Weights of a small transformer language model: 21 layers, 6624 steps.
MLP neurons of a small language model. Each row is named by its layer, matrix (up: input weights) and neuron, and shows model dimensions 128-255. Each number is 128 + 32 x the weight over its row's rms, rounded and kept within 0 to 255. Numbers have three digits each.
A block is one neuron, or neurons of one layer that tend to fire together. After each block is what it responds to, as a language model described it from the Wikipedia text at the highest values.

L9.up749:167153132153170185119123098063103172122169147129113173176126122096152099115137144128144136136089137134090111175093114151158171145129048142099110115085172146118151158109102172107096059158106154135146105143193105127134107140110106055162118131145155201128153112087190064089115131117168084133090102145075146095131103087127070129181127128118134135159109128147140118131133156129135118192089
Description: Ordinals, especially "second". The word second as an ordinal or time unit (a second time, Second Round, 282 seconds), plus other ordinals and suffixes like 33rd, third; also scattered word-piece and heading tokens.

L3.up121:105136113142107116207131099198109184112140177109105184117111159138105149122081150121110140139140104154114126129128138181128138161118125149132113149121106170138212159113175146069068192151067118109125084120096093106119215170155128126089097155167160122142105157156136159138169168100084093167115148163156108190059130102136100163140117112156133111133119085133092157149130112118137180115118
L3.up286:113149130141127156181142119164107099154101143171144118105064139068113110155177113125126122122149157120132070112098129089110123114089146122118141143059105106182169142095171099163089097138126076130142130124091203104158159144151085099098134118163117019115123125139174107141149186111106091091084198114109167166129142123181099105152102181083110104173112128125091116146148153129109151111134
L3.up332:104118154158118144148153091114178131115077098164139111120120170110163134179145096208107112124129139089160115164078109182173079106144073111125132067150168068092147123098152126055169077140100071140154140150132167150107156151139055118104141102099140129118155140153140068099136136133108103107121172124155141106095183121103096142083193090179151145096144128134118119111136113120075148091134
L3.up551:084115093130160103155150133123156133123156203085152148178086179191134101151113177152109120116174156123131144086139124099126067128082111084101098123168040149126121139123198113077078154098104034168140170126159111078134190151152104159050098142199142163087104164125132122132131129088126119068145157099149115090093137173158088096210129112070135078127120124131128137109102148113096137123137
L3.up677:116113119118178062131071060171119134131102123134166159169141141159115138090094170191088161126098132121074127129127125138123071152102150185136153133077082123126152099150113176069096147090173093126149210173176110113120170155129116125174148137210116129139115122125146126199133142106121129141100130112137105105145137123167160077170255127168128040151106182139121059096124103109177151155116
L3.up863:148121081119160101165117144084156148130152120134135167124072162087071049129049098127120168129111119113163145084156077165160079130107162125114090125160117152155121147083183153154091130151119179118127140132137141148084179128179017137096081102123134106181094124188186143152100159113110175088104100159097095196123188080130098118119151104136138169121121137128089121044096095091115171123123
L3.up1000:123151117182183091164120156129180117103127128122174128122071162097120116162137156134115174144131151126154107118162083125145072083150075134102127114064120147156115166113165134158071146178072051134144152109148092159136181100238127171056193129178090054106129144102182121135165134144063133139123111121154163200105163111148120165116163177088096116129139136114128114102167135093153113148156
L3.up1153:125134100088097078161160134120133137120164129098150136146120139116172102144060120120134132100112115126191115097114095102128133140157168135158115143094150142129130155083137118141104151163068118139067209120157065122054139121169132155110196167147059137094086157123167134174130207130083123124117179173160112195071099160131106126137153165110137134226101145139137160094129131097126174145145
Description: Clause-opening word after connective. The first word of a new clause right after a connective or relative word (that, who, which, and), such as "that in having", "who along with", "which in turn".

L9.up370:146099110136105112124157137138111108180133143177125104121085174083206105096153104100114107120097096126131127053117155103099104092105112157118126168097164127117141120086135090122064100124109060103152176113192168160087141096099063109083154152139176128164112123139096123112129153155153112185089131152132108133093109106036120170104141111162106123142082200079147133123078101125113133107068
Description: Predictable word completions. Second and later pieces of a word split into fragments (th-reat, swe-et, abd-ic), plus set phrases like first time and some of the.

L3.up37:169100144185155125123142105121089102138164149124147062151160143173083182125150132112107075133115119164168136145123108166097152109142133156159161132089099123162086099123155146104139132149069178101130152122224104107124150140135160144093126154087163145138149153090133121095113163112154161119102112139080108124155151181190101145102085140254168104066147114116146094162052114138084131161105
L3.up169:159152117137145105135176185131169120123093137151089124128124118161114131099155154136125126106109151137123135115125149105097079121140105078089145101170101139074190128145156109132138166142135083112151122215181122143143116197091125147124147119148104155106132155139149148182072194147124146100138080069137091107160126120189132095127163164178132068116179109110180125076083134140162123120131
L3.up244:133110185139149066083138090131178112139137175111102201080133159147141140113095165135136088104119176128151126092120176104123089129100126111094173126169115137111123154046122172029150139125129159130072096064101135130035119117127119095163143146104106154165155133137120161160113139104149087137111147084098140116118138192159175115098214122110164129159187144203105105098120131178110107108088
L3.up359:137161147177115124136180125119117112127155101127142131130124102164086181113162154150100078110119133140134086083087106119168168152130124189146091131105081194118083131133136105144137171128131119156164094189146176102117144113156101112097153130112182171136084121137147142113123139069134132121111119128112145130125120090146110070145100190181089072107120203162152157140107171064086134170130
L3.up391:121085117159133135123110085087139073128115136123195147126118187147133207115157109171151136133141120122152120131123091178121087116160119173104059172108095158071137090126088136151028131107159094084126105118135130046117127152164141065168109112062115109157145197137126088104144166130096176162133144134212202123155170132140117172092151176137134129058182122123194142158077104169146116068116
L3.up721:082158111126136164083144135121162087133136166127195141122113143079123140091143104103150073161088067089134091128073108154097166124116083180082120114162138141111079097103086171131090078208134118125141129124112096133143078112106117132089122123147128115112163116132140159081108105080151099141129098131116119118148133142177134194128120128124124177132126131138134161107167039104092110075114
L3.up803:118156144107081129185092153093090105111136106153131059162097204145078130116132144098154093131147111108134110122123164128116133119142148136216093167094139142153124156096163161059142179147124113097157163154108081082108131150191168084081081121165176152126162110164144100184123149155166115040141121109138185183206132110141134142065146179114142102059143133147154135154159105158070173175091
L3.up1139:156096117114156176135089110114208085140115130099176102091086157164139149174152129102098171150121126062122114211131137173167089160076106106072156122144126108119102142070087099113131135111091120149123125105135092070101066141118203160130065148118104094150126156147149125106146122127135150108097167120189109151134156093159140168133081117097181099065136140174150152157116187179146060150134
Description: Ordinal rank words. Ordinal and rank words such as first, second, third, -enth placing something in a sequence, e.g. "the second album", "finished third"; also founded, debut, annual.

L14.up37:126119085160169112127089100141142120131087128111139119224152143086129116087142066192114122150104115119132117149102122115080124129123125124098083204154119107099134120086098123105098093170121131102173097093169094076124152093124121150182096116196138081118120139114129141130153061174100076149115153093172092117104084105115178110102139133133105117072108143151176132099106179148118110170157
L14.up110:125166107111146121144130209110149106177148137121137117092137139137126177199065140107139136077167129095080187143141125067114142181095106138123168114115141124134137109128137171166164116099126166146134070143107086134136092117112063157109135104102113162151191097120112132166112148157150123149089146070085117151089119105172208118158135181151069112063134129161133086127132131068069113131149
L14.up114:173195172146075137198161181160137071090093158073112094064123150106070148111107152175151144172117152174072179113159117133132171150156122138122153203115110161141131074147095123143161129147116128115155106168104144181154124132085086164083197156132155106113179067132153149148114150152151155125129139152046114116130082099149149139141104126161107124102118109136102156117144166165138142165178
L14.up261:143149108164130147118136136087167139094059130120161119133106072114125150088156149098089181093094112099144111129101087139153157059176109115126122189118114189157095148114111125162148154097128102153093164181128118163156128123166058079166070042136106123118156145129138109079127147057116125097111172185137139093134058127103163101142163101125126158140126110096159124133116132103142166115178
L14.up539:118128133065138174116157124120095164180132126088100198096079097131069159152119138153140149126084136132177063146147106112128141089130158141086102135122087149188106132194100160146101128140137202156117141199134122098117163131133129180123139207140147114110105144159157114071108116110097117110132069098091145102049177114147137071148059146149149119088081105138114190061103174148151115110087
L14.up928:140120145178117095165146165100180116102140143121114168122158149155086120065165165176141148182160183127178116096128089103164119160164111125161132183105124122154157054160142111147163104109103142144114141165158115139143131127129144149136126154119123145108117160080113146136064163157096087138168104140147044111161156171150111165158130180150161144104112171138129118128112155140124101111123
L14.up1132:144134149084090146133119124109094114155100116073231119104094054087109110097109134111134142150073113159085130110117124082091105114123133083091130079110171109112179148110107115099113073058028164103123095144169127130078150113118100156089121209109126118170071115095130173116179103119160113133129144108088089161098111124105147170114163141140108147113107127145132105126158162151163178159094
L14.up1383:108174095116117091144137164094146110099164194099131181114131178091154143117122178127098180151140119139100112080192122100101095112108156154115118135099127102116142162157096107114142112120153076103111136144079152173119133078131181123101134115131105142141077121096146092134146170153074121099176153073136163132139105127131147152094145170126070167109119151135153094081082146195154140099109
Description: List connectives and adjectives. Function words that introduce or join lists (such as, and, or, many) plus word-final pieces of descriptive adjectives like isol-ated, mountain-ous, notor-ious, mostly in geography and history text.

L3.up222:096109109193051142154219134085089098172112091144134095146075132117111106124122133132137098133111118106125099104110088111130113169086112101110083073110170125098096183134135129134122149116091122181153092101120174159141105095131150133125084124108144106137121156098122156126072116165148131145092142134132034160120183164100175078125165129094165128161115137145143131088179123129157075158121
L3.up225:095117150131093132068174085160131129123119100086118201140109222065137134098145131154114112185103104068136067157094133059145131103104099070149162182105205114114154063104170108145115141150089090085057120108139193136106144138130085108088105123089111114134096157152122169124141177122110122126097127121154080214136089075144160128154130137097136113129107135143130107155117137134058105098149
L3.up443:101127106175103107093154123142131100172179125106102080125072142173158106133138136153103102124082092115147201169081162141070148146130124084155088102126143118093169062119103124126109123167100105082138126100095107160136125171140061172091162155154136159152143055070169186123116155152148180070126106096111121120134158167162147181135166111141172153102127123140123144125167089136058112114164
L3.up611:120125094113116138072121111160156098082088135083160088105100131175112155102072063140105152145138117095126104122090050132154071130164186132119087073174085135111130099137149114080096152189183097130139120072205154167113160098098121128139146143136169107117167130152172144162158150083137100128122186157113147129144090144145067136175175120111123128085136173146138154061126137102115118099110
L3.up1002:041124134152117135098149149092120061131155068094129132132109129184160139056166148103144107098121122081132063150129146069137165106123164078152074115093168103094103101128099143109090140123134077100121144144088132122132185141152181123130048113093089111138139049164126180115146124090157087116145132162095166141098138132127124136125095106097090139119144104128134176142154096134149190050119
L3.up1073:161093165139092110113143125079136114187078104125114067083152127127111156116100140149111175100089115113118155090153082133159150134135154115102126132120125079103088166096104148088117139174137180142194077079182145153125103158056100163084087112093096155113109131124148205154102140153110129161176057126144110162181135096156112128126107109109116139148104095171106199162113140095064134067110
L3.up1126:128148134129108104141132153140112136137140102158135094147100091194167170082178095164084152154096130130113068097109102063166118137142148147110159114101187130135194091124127095111121151108138150113148097081109106140167102200164150169095142190117112113170096119041149127123135151126124174134071164128119110080102146121216161153184102092143093130140154133149112193155160128140078134110096
L3.up1214:149148110108109087131140095160099094142127130155109150128103089125160098147081149101089158184139125031163070123170129168135092120107109105067110097108125120147177144091117114153099162138088142177145167138117108123135168142090119118119089137088150200110151159118125119108133171127153104163112079125222117124122091113167087136095108104120118122116096044167082100177059152143091146154084
Description: Word-completing pieces, generic nouns. Word-final pieces after short fragments (no-ise, al-one, th-reat, m-ud), plus nouns like office, place, area after "In" or "the".

L14.up255:063153067117109119140138154148090077158155107106082131114116132124105183100108106135141096118092072124193104113171119063091136108160090107173108153114142066091126151184105133105036108146115165116136142208086150148133136050082101149145152128134130165134136077088128103095181107126124150139138090143126065115139135131094132094181159156111073097138147135074119211163113145094132130148094
L14.up292:121094112128212141146146122126144101172110140132087146109143134124115165132116148127118165110089141164097146084126102080127139066092132101139132060154201154106132179149085136121144046155097188164134091132167181142085168082085166081140102086101083172212135179116138104138098192141123082178093158104143127112145151177100159131180131131093162181162140114158137099145119179139126194101124
L14.up428:083165136122164176176142169171115121121128163115071158115147044129134149072116111176134148146118141105133113065124081135090134107102162157114139127126188131077100191141130075119083085156108116158145093085160153105142185114129123172118143141107174150150128137171100199088161141167130153156103162165117083095112134083137155138098149115102129124067112135131102111152138155139174133110127
L14.up787:101090118068123174184168130151085138155149125112154156121159084133097169112092153115139117140082131152129163150123114138134133080098114092113086113088187165107150094135130115111151093167171151074118115170064152175186109166178127116093187186138117182148126112176117116127178092140140175131122052158121118140159146105114097079156151152137114147103147121131171160136092073156103147147065
L14.up820:089031120141094083108126110156130112134112192174179135130110059080076088112144102105086125131134177172088054126144086113148112117167141153146100129107121145138124115115040127171061165104113093102091136154164128150104131115174151117129115126098155103188141173092092114183116108134175160185127148125126131118131136177144138117115142124150112153155097110179127151190094125078157133120103
L14.up956:129149089109117133129170162111107116105125128119131093149120134151185132154118096118148149123118104113198144108143132101126143131158093105139156123136156137093076140151135195129127160139064057149115166118141150127148109091103078112105109122164071137109101152109074127118116112142073090150096150142052113128140108165142141145083111082133156143013103132118087119126172137094091122077140
L14.up1277:122182082142151160103151151105132135102155140117082094074063082157112200137115089154149106182131125127175097165103126192115152111113134053163203071132172083128128182109101140116101149062116086134188146132119162145166176138130082152130107139141083137147097156062170087161132122138137087094177136113178137167152121123068079135125114108170095199140112097113134156096123118144118109166113
L14.up1426:119105110142136108137151143121085109081122122090125154121119089083092149123096150181150118102146076126153052095127171143039088052126100072154074098096108157090072073130053151036131099127125127069103128151136135090063060117107102099092133138096112065155171102127165086173096120103130098120106127109142078148114121122127100130144065047132141090188161105078137119111138135096088139122106
Description: Temporal clause connectives. Temporal prepositions and conjunctions that open a time phrase, often sentence-initial in biographies or histories, such as After, until, before, since.

L9.up232:136114106095112128117113124104143139093114112096137112076100098092168131158145160100130214146107129133086109095134113116180137160159121135138106064129122116155159102146117188126116143163175118108138148133167175134119151166178104117129108096202119169159079101180037134114174130185145101116101161107126085134096103134133112134095148115174124193120146137137117093136120174087127090126096
Description: Sentence-opening transition words. Last token of adverbs or phrases that open a sentence and link it to the previous one, e.g. Instead, Three years later, Additionally, In addition.

L14.up268:125135156134197122140171137168099101160091179120130083095065130075141120155118147140163170108056136108160101116184112109129078162089148054096153131148198117096110092119100131124095154152078062129052093127105193112134133092158096157190092112151102117127130102098129089152098083113140046106123149151110172120089076127079123100063118098113156128102100148117120100094133154164108144149186
L14.up281:135121141141114129124128163125104142164092150119138137093186151123137143064140135099176130109147120116176122111093087113072135105125124134145132103106048106103092144101092095202094094085148058210150153137120055137136140134133056105162141138147113159159155075099119114153103197102113135110134150115080117119117119102114170109112165122147143174121128211116083124117124134147146069140174
L14.up813:114123131109153129139146162133118138136106155096133145088130149089143105058122124143124173087071166148144143096152100138084112126089102150143129194132120105103095096183081107145102109061112121129128129093115052097164136132139135069129175114189130134090093138127119120138193136127175103179122146159119166146101107098054191141096156120137112128152115157179110173142092167089118000183144
L14.up901:132093113122149143193189145080173105136097171113148128079132098111109137106103098122167103093098117127125129137166118129130097137155170132098143142131133179100078096067035076074085141141108135110137153101178123094086161088157119113149239076157134157143139121120060106128112126100140073089067135131082130084149138126099146118093059141139122110115098167099122142077083125105152154110114
L14.up1152:139171118114111112126096086179154109169092124137152154120119098148122114161129211226114133104111153204096095120159093103091101114072104119146167123171144115111125101139162113105148211105197131178101140105097105083135181127174140121121154110161131155153167109096173108131158134171178134073107113107077142110086074117144172147118208120095137138169185095122137155120200061147114163173103
L14.up1187:117154174130180087134047130122131162113108212077188127158127118134111160091137115141119135106089116042092111108122077079102131089124087050144098112161102152153148118131111101117125080102099165109095122121129115129139084103100186124111075131175078109153068122092116056124161166130169083053096152166126142158104180110079104168214189092120122112077185113168200072111094145103139110110119
L14.up1292:101081071091121157145147135151104110174073140101149153096125165187098117112132128144133139082139169129137066100204128107091145140136163033181140155155131154104123113167125104154115170148166128034089113158169119104093141170128114068111082125183088132130134112112195140091096188076155119171149169108126183092144146074132157138127138126100148148128156166147105069127087192162131127158115
L14.up1425:064143081128133109127086136120121144105090112086153108137098121029088168155115104171133105108055116203151114152141156098121143133125163079117147189102105144055122092143170109205122167152127128099101078111082208133156159180143102115141120146063100093149105049090118159141152091139133080081060211136105139146190140129139120139093124117158180166143110155111123169112136150116141079143109
Description: Adjective and quantifier completion. Final pieces of evaluative adjectives and quantity words before a noun, such as fearless, energetic, poor, charming, major, three, more.

L9.up733:144151127147097122200105133151156163130124113093119157178116136079130118114099159146131106117083113085172166109109169137161159112105144184167108128147129197162158154096213100124169097158110144115151128076167141181141145145139158032049069086182126106097092131158148144104145155135109111123142165202119156100184159121147132155081121189141101128076064109138137078110145128168118144116123
Description: Token after conjunction "and". Fires on the token right after a clause-joining "and" (or comma), starting the next conjunct: "and, reportedly", "and 35.3% were", "and then".

L14.up35:138110123135101115158108114158091204157139125130094175146142059149080139150160186108113146068087100060121166106173121100070133157137131148114167135145149089164089166116101072179088117113049115136178180137142133146142136106115135100104137120102132136097087129129119111116147143158092170192142072118108126148115141117139124160107169113090124149107070137096077120121194168130110203150167
L14.up239:105135104060162136107075092117131163141128162138116119088140154076143126173089111125040156142103171129115130093118079136115139129133138115058185117116144145129110096130107151058134153119133126133129117157167155165165157093083130104140110131143105134159117125187127118142126090100125106105121100176142090097096111116082096107137134110152085067099141147161113158157126129125108133191098
L14.up548:171127136150100020119128155103128113154132138109166104123164106145114166108142178126163185094102109172127151077137117126115091122126127132122091080133120116087171106170132123126156118117111135124127113148124140154127091137146108146120108149098144151071106111091116126093175152115138138180156139149049146095051075146132173097103122056145113197094108174205089094141115176091111204092059
L14.up618:120164178205108162075104061061133193144136097145154127078137099096105210100068106179128156100136147123107142108081135127131110137160143109075106112107076107054119158211123104132087201117148136113137126128150130110130137079102113123128159179120087142130102111176075154121101090141145139093134135095128120130134133133110135136129095125164117084072154154093078149156147092134112194101147
L14.up750:160159151152035106192054183126117099157141130141136117132130145135102128097139147119177134138111129145084194120150131144119147140091081090140090111161045112093166112098112167108106120139103118129143094146118135221075130127132126108130091108096131144092130125162152167097124107157155156117151097116126119118119195138193087133183163147143126141116115082094122139153113132105083144162082
L14.up1033:110181087093082117105097105172153137153189129081135111133137152127125093113159154173113115105152159199142147135126132157096084124116154138059129113090139117088049101112157093115116125166157141175217157136124158183157076121123166192153115191137151107154063122152164123132085119160090129111083081130064124136135118089099089089125085114098150149101147095120087133119145165151080135099092
L14.up1340:117166131118126189134118122172114159135106151125174164129165142102076186072108122157035081150171154077122099140117119133090114102128178160103110142164093077138088125067125191153145214095131151143099078135118129159123144084124080138167123125147116110159074124172110147150157094129187135100133147090168118153148115102104094140144145127128147140080115099110091171140096149140095159114101
L14.up1369:097156120103105099165108086153134075095088177100127082162116123109204132152158169189133126135116118166177090148105088163126069138121175121122126065109099109105133174156117127125168089148117112118152092171137099113162193094131142161103162146170121120116060155123106162100083166163111069136140156172136133107032123071144122125125140134148097169124132139095129146128148142159180186088128
Description: Multiword connective openers. First words of fixed connective phrases that predict a set continuation, mostly "to" or "well": according, due, as (well as), in order, related, whereas.

L3.up316:111135089159163139128154136085135106115174121146165144153215043114084091104104124118121130172145115143097089049107151149107167138131060080082118076143086122137094137119144163116121136197119107143149143146138109125061076138139128115123093088105170115158154089125097182154143142135139199118141126093154109148120134149114167225160126103126183118138111082199098131084083108114127175193133
L3.up457:128043085078143103125166127149171118152098102101115058114179109125133114132133119166114097134132146066140152119060192099143138033159125134063132136119130103156164149154139105150153160103119197118136076163097176119143130142099189135123174150127166088144195113085113153158181145057142140194085139159128081076128125062114116150134167129143136138071089171140124114114135172182187145105153
L3.up685:146085147186166152106187145066130124120071122106176196180158113113079072108089172166196103107082182130121159065157151170112114116144102155093121195128138154141123128176083153092172133153151134163123129103113140128163149169121107123127158119096071124128161144118066162141067101104085118158107120118148163143127137096119171128156112147118126121070103110124162110075120152039133113119139
L3.up954:083120093178030196163139108118132113184099173065119131068120182133156081161123106170150099164088133119124081120117109144090119154216186116085130132099101153153119166108180123116156145159108136142112100108111154113097208099158047106221133141130144130124097098132114094119119104145111132204123128106109151161143148098091128159180138146143159101135124203168165180128119104122154087081118
L3.up1085:085084169142146097159129144107190172138146188119155148113111195136143102106131083131169060110103119086110122183124139142099114128107087094118155189099122192168065157125166106126115125084161148081097078127104166119130098112178099186137222111127123127158120111168110112151151168126199109177148092091097138155115066131178071178181120105057147170117122169133248079115158161155126039137090
L3.up1095:133102113146139150088155130168133137149091158066121113157162147137125078137129107168111097119194108114119094121172067202122097103120106117097158170147153105124091060115136098118155149092084110122120133156152153136126144168123093121080152098054107130092107167139130147163128178122140192092132189095142099136129143145095203125140118093110155095135115113116131160089085105118072079138123
L3.up1317:137139121127190141144137075093109143123127124141137150125161100115145086082137215111166112147089141123082109110086109148092129161165139110078139131127112133138128117107164111116134119045115138135144151144143165080120149167160156101068121142124154180142178137134090131100112176160155092136112166163101158148135148121158039113153145136161119089169183098158123086085146129080140094103102
L3.up1334:097114093150160134083165079150149151122120088127130147135117090110104133132206145094090088100126119079150153059154174071145094089131120133063117156091160119128099128138134159184145063121131137113161178122125207164131139129172108151120094159112116119104104168117151142098156190151119130167119097126132154172116143127119129153148229107079114127145071166139160107133054096082181144143114
Description: Mid-word continuation pieces. Second word pieces that follow a short initial fragment, often a capital letter at line or heading start: U-pr-ising, F-ound-ed, S-ound-track, F-inal, R-ound.

L3.up228:145138130138125195117070119112166114108051107197121158135118151140112102152128127112095131164135181142113156109135106094164112128154105145140125114137114197082138160108153088139079106187146134084105137155152103134135136114121089089140136085068116125124113141122167085109096141125159104093184139101145070128077146115148167104176158109093139102133139146111186165163074162165114123135138
L3.up280:158098086142090138172113140095127122170132150136106148117101095139136163173085174197093123156164117163136115157105098146113104159143064158189155124109117143096164132153122114056140164148126108122092096112153172130126149158162112132144138099211177094145153193161151124114104175091167152177111135151090151171095166183136070102132118198143079097120156133138133109069158133160048148122161
L3.up353:130076125136127148145107123110143124110123171091153178126102168114102107089172173148127083169110083128169172137098207091177096111138171069152127114102130097192130099097095151119165141045196116129152155122109146143138140124163159152097112106142143134123100135141144124127084148128123084085155102096126128105158099131120118126110107130113123087099148177156113127098129111038132088138179
L3.up1033:085121129113191152088119119098223086114138137129117195191132110172100104141180155125112032146148180125091107083121136103071100146132129117135230124109127077119138158112100127121128182146192109128093171101157095099178117139158129157127073124083090090166080122128134126158087168131156164116098125105106125114164110148128149116099166166099129100124156101138110142116091079134122103139151
L3.up1096:129167128120194147168054136109235144131141101120126130122128176059143081113125154084131118071130151146091164098127158138088116130126106076086206132075125166130087176106087115058137142111160147129088142125180157115057153158105174068091179078164140163208105152160155113130138108094145135130149095099094141130178113180145150104094144114104106101128146129152120116104072128085114074149125
L3.up1194:132161130137151169126118153120181115160114110112113173129162168123084149107171161146102076166098193146100137100127140093083093095159184154104161125142133121073083094130115143074118169131082095127152172086112104095069158096151125136069127061106175082108058073129157121101115156143136108112149116162070187085048085118102162081106151169098126098132101169158157095132064154110113080111120
L3.up1423:124146125130172115146102101165140110146075150152091039155117109128107079167101161130121073170192165108152113149120105160123062125193150112181154121180092127035120044064126106005093177144121119144144129122162115114130156121129184118114107092086158125185086120046167151132078155115123145085106129106160160148126108136113136172138107103085128125104108134180120206064057062132112119133142
L3.up1535:107097198170089136091149146109171114132150191190127160138125075108089082145141145124217039141112100136147134126125184120106152127088074119190123096111182144080128108136153165144141116124090089139157113095144136119104113139098116163104108123101183176059169129100182191169135181121153157151142113098142120095123174143120152108106168141169150153114062159142106149088114126044132087145143
Description: Attributive adjectives before nouns. Adjectives or adjective word-endings placed before a noun, mostly main and major (main gear, major league), also annual, native, southern, small.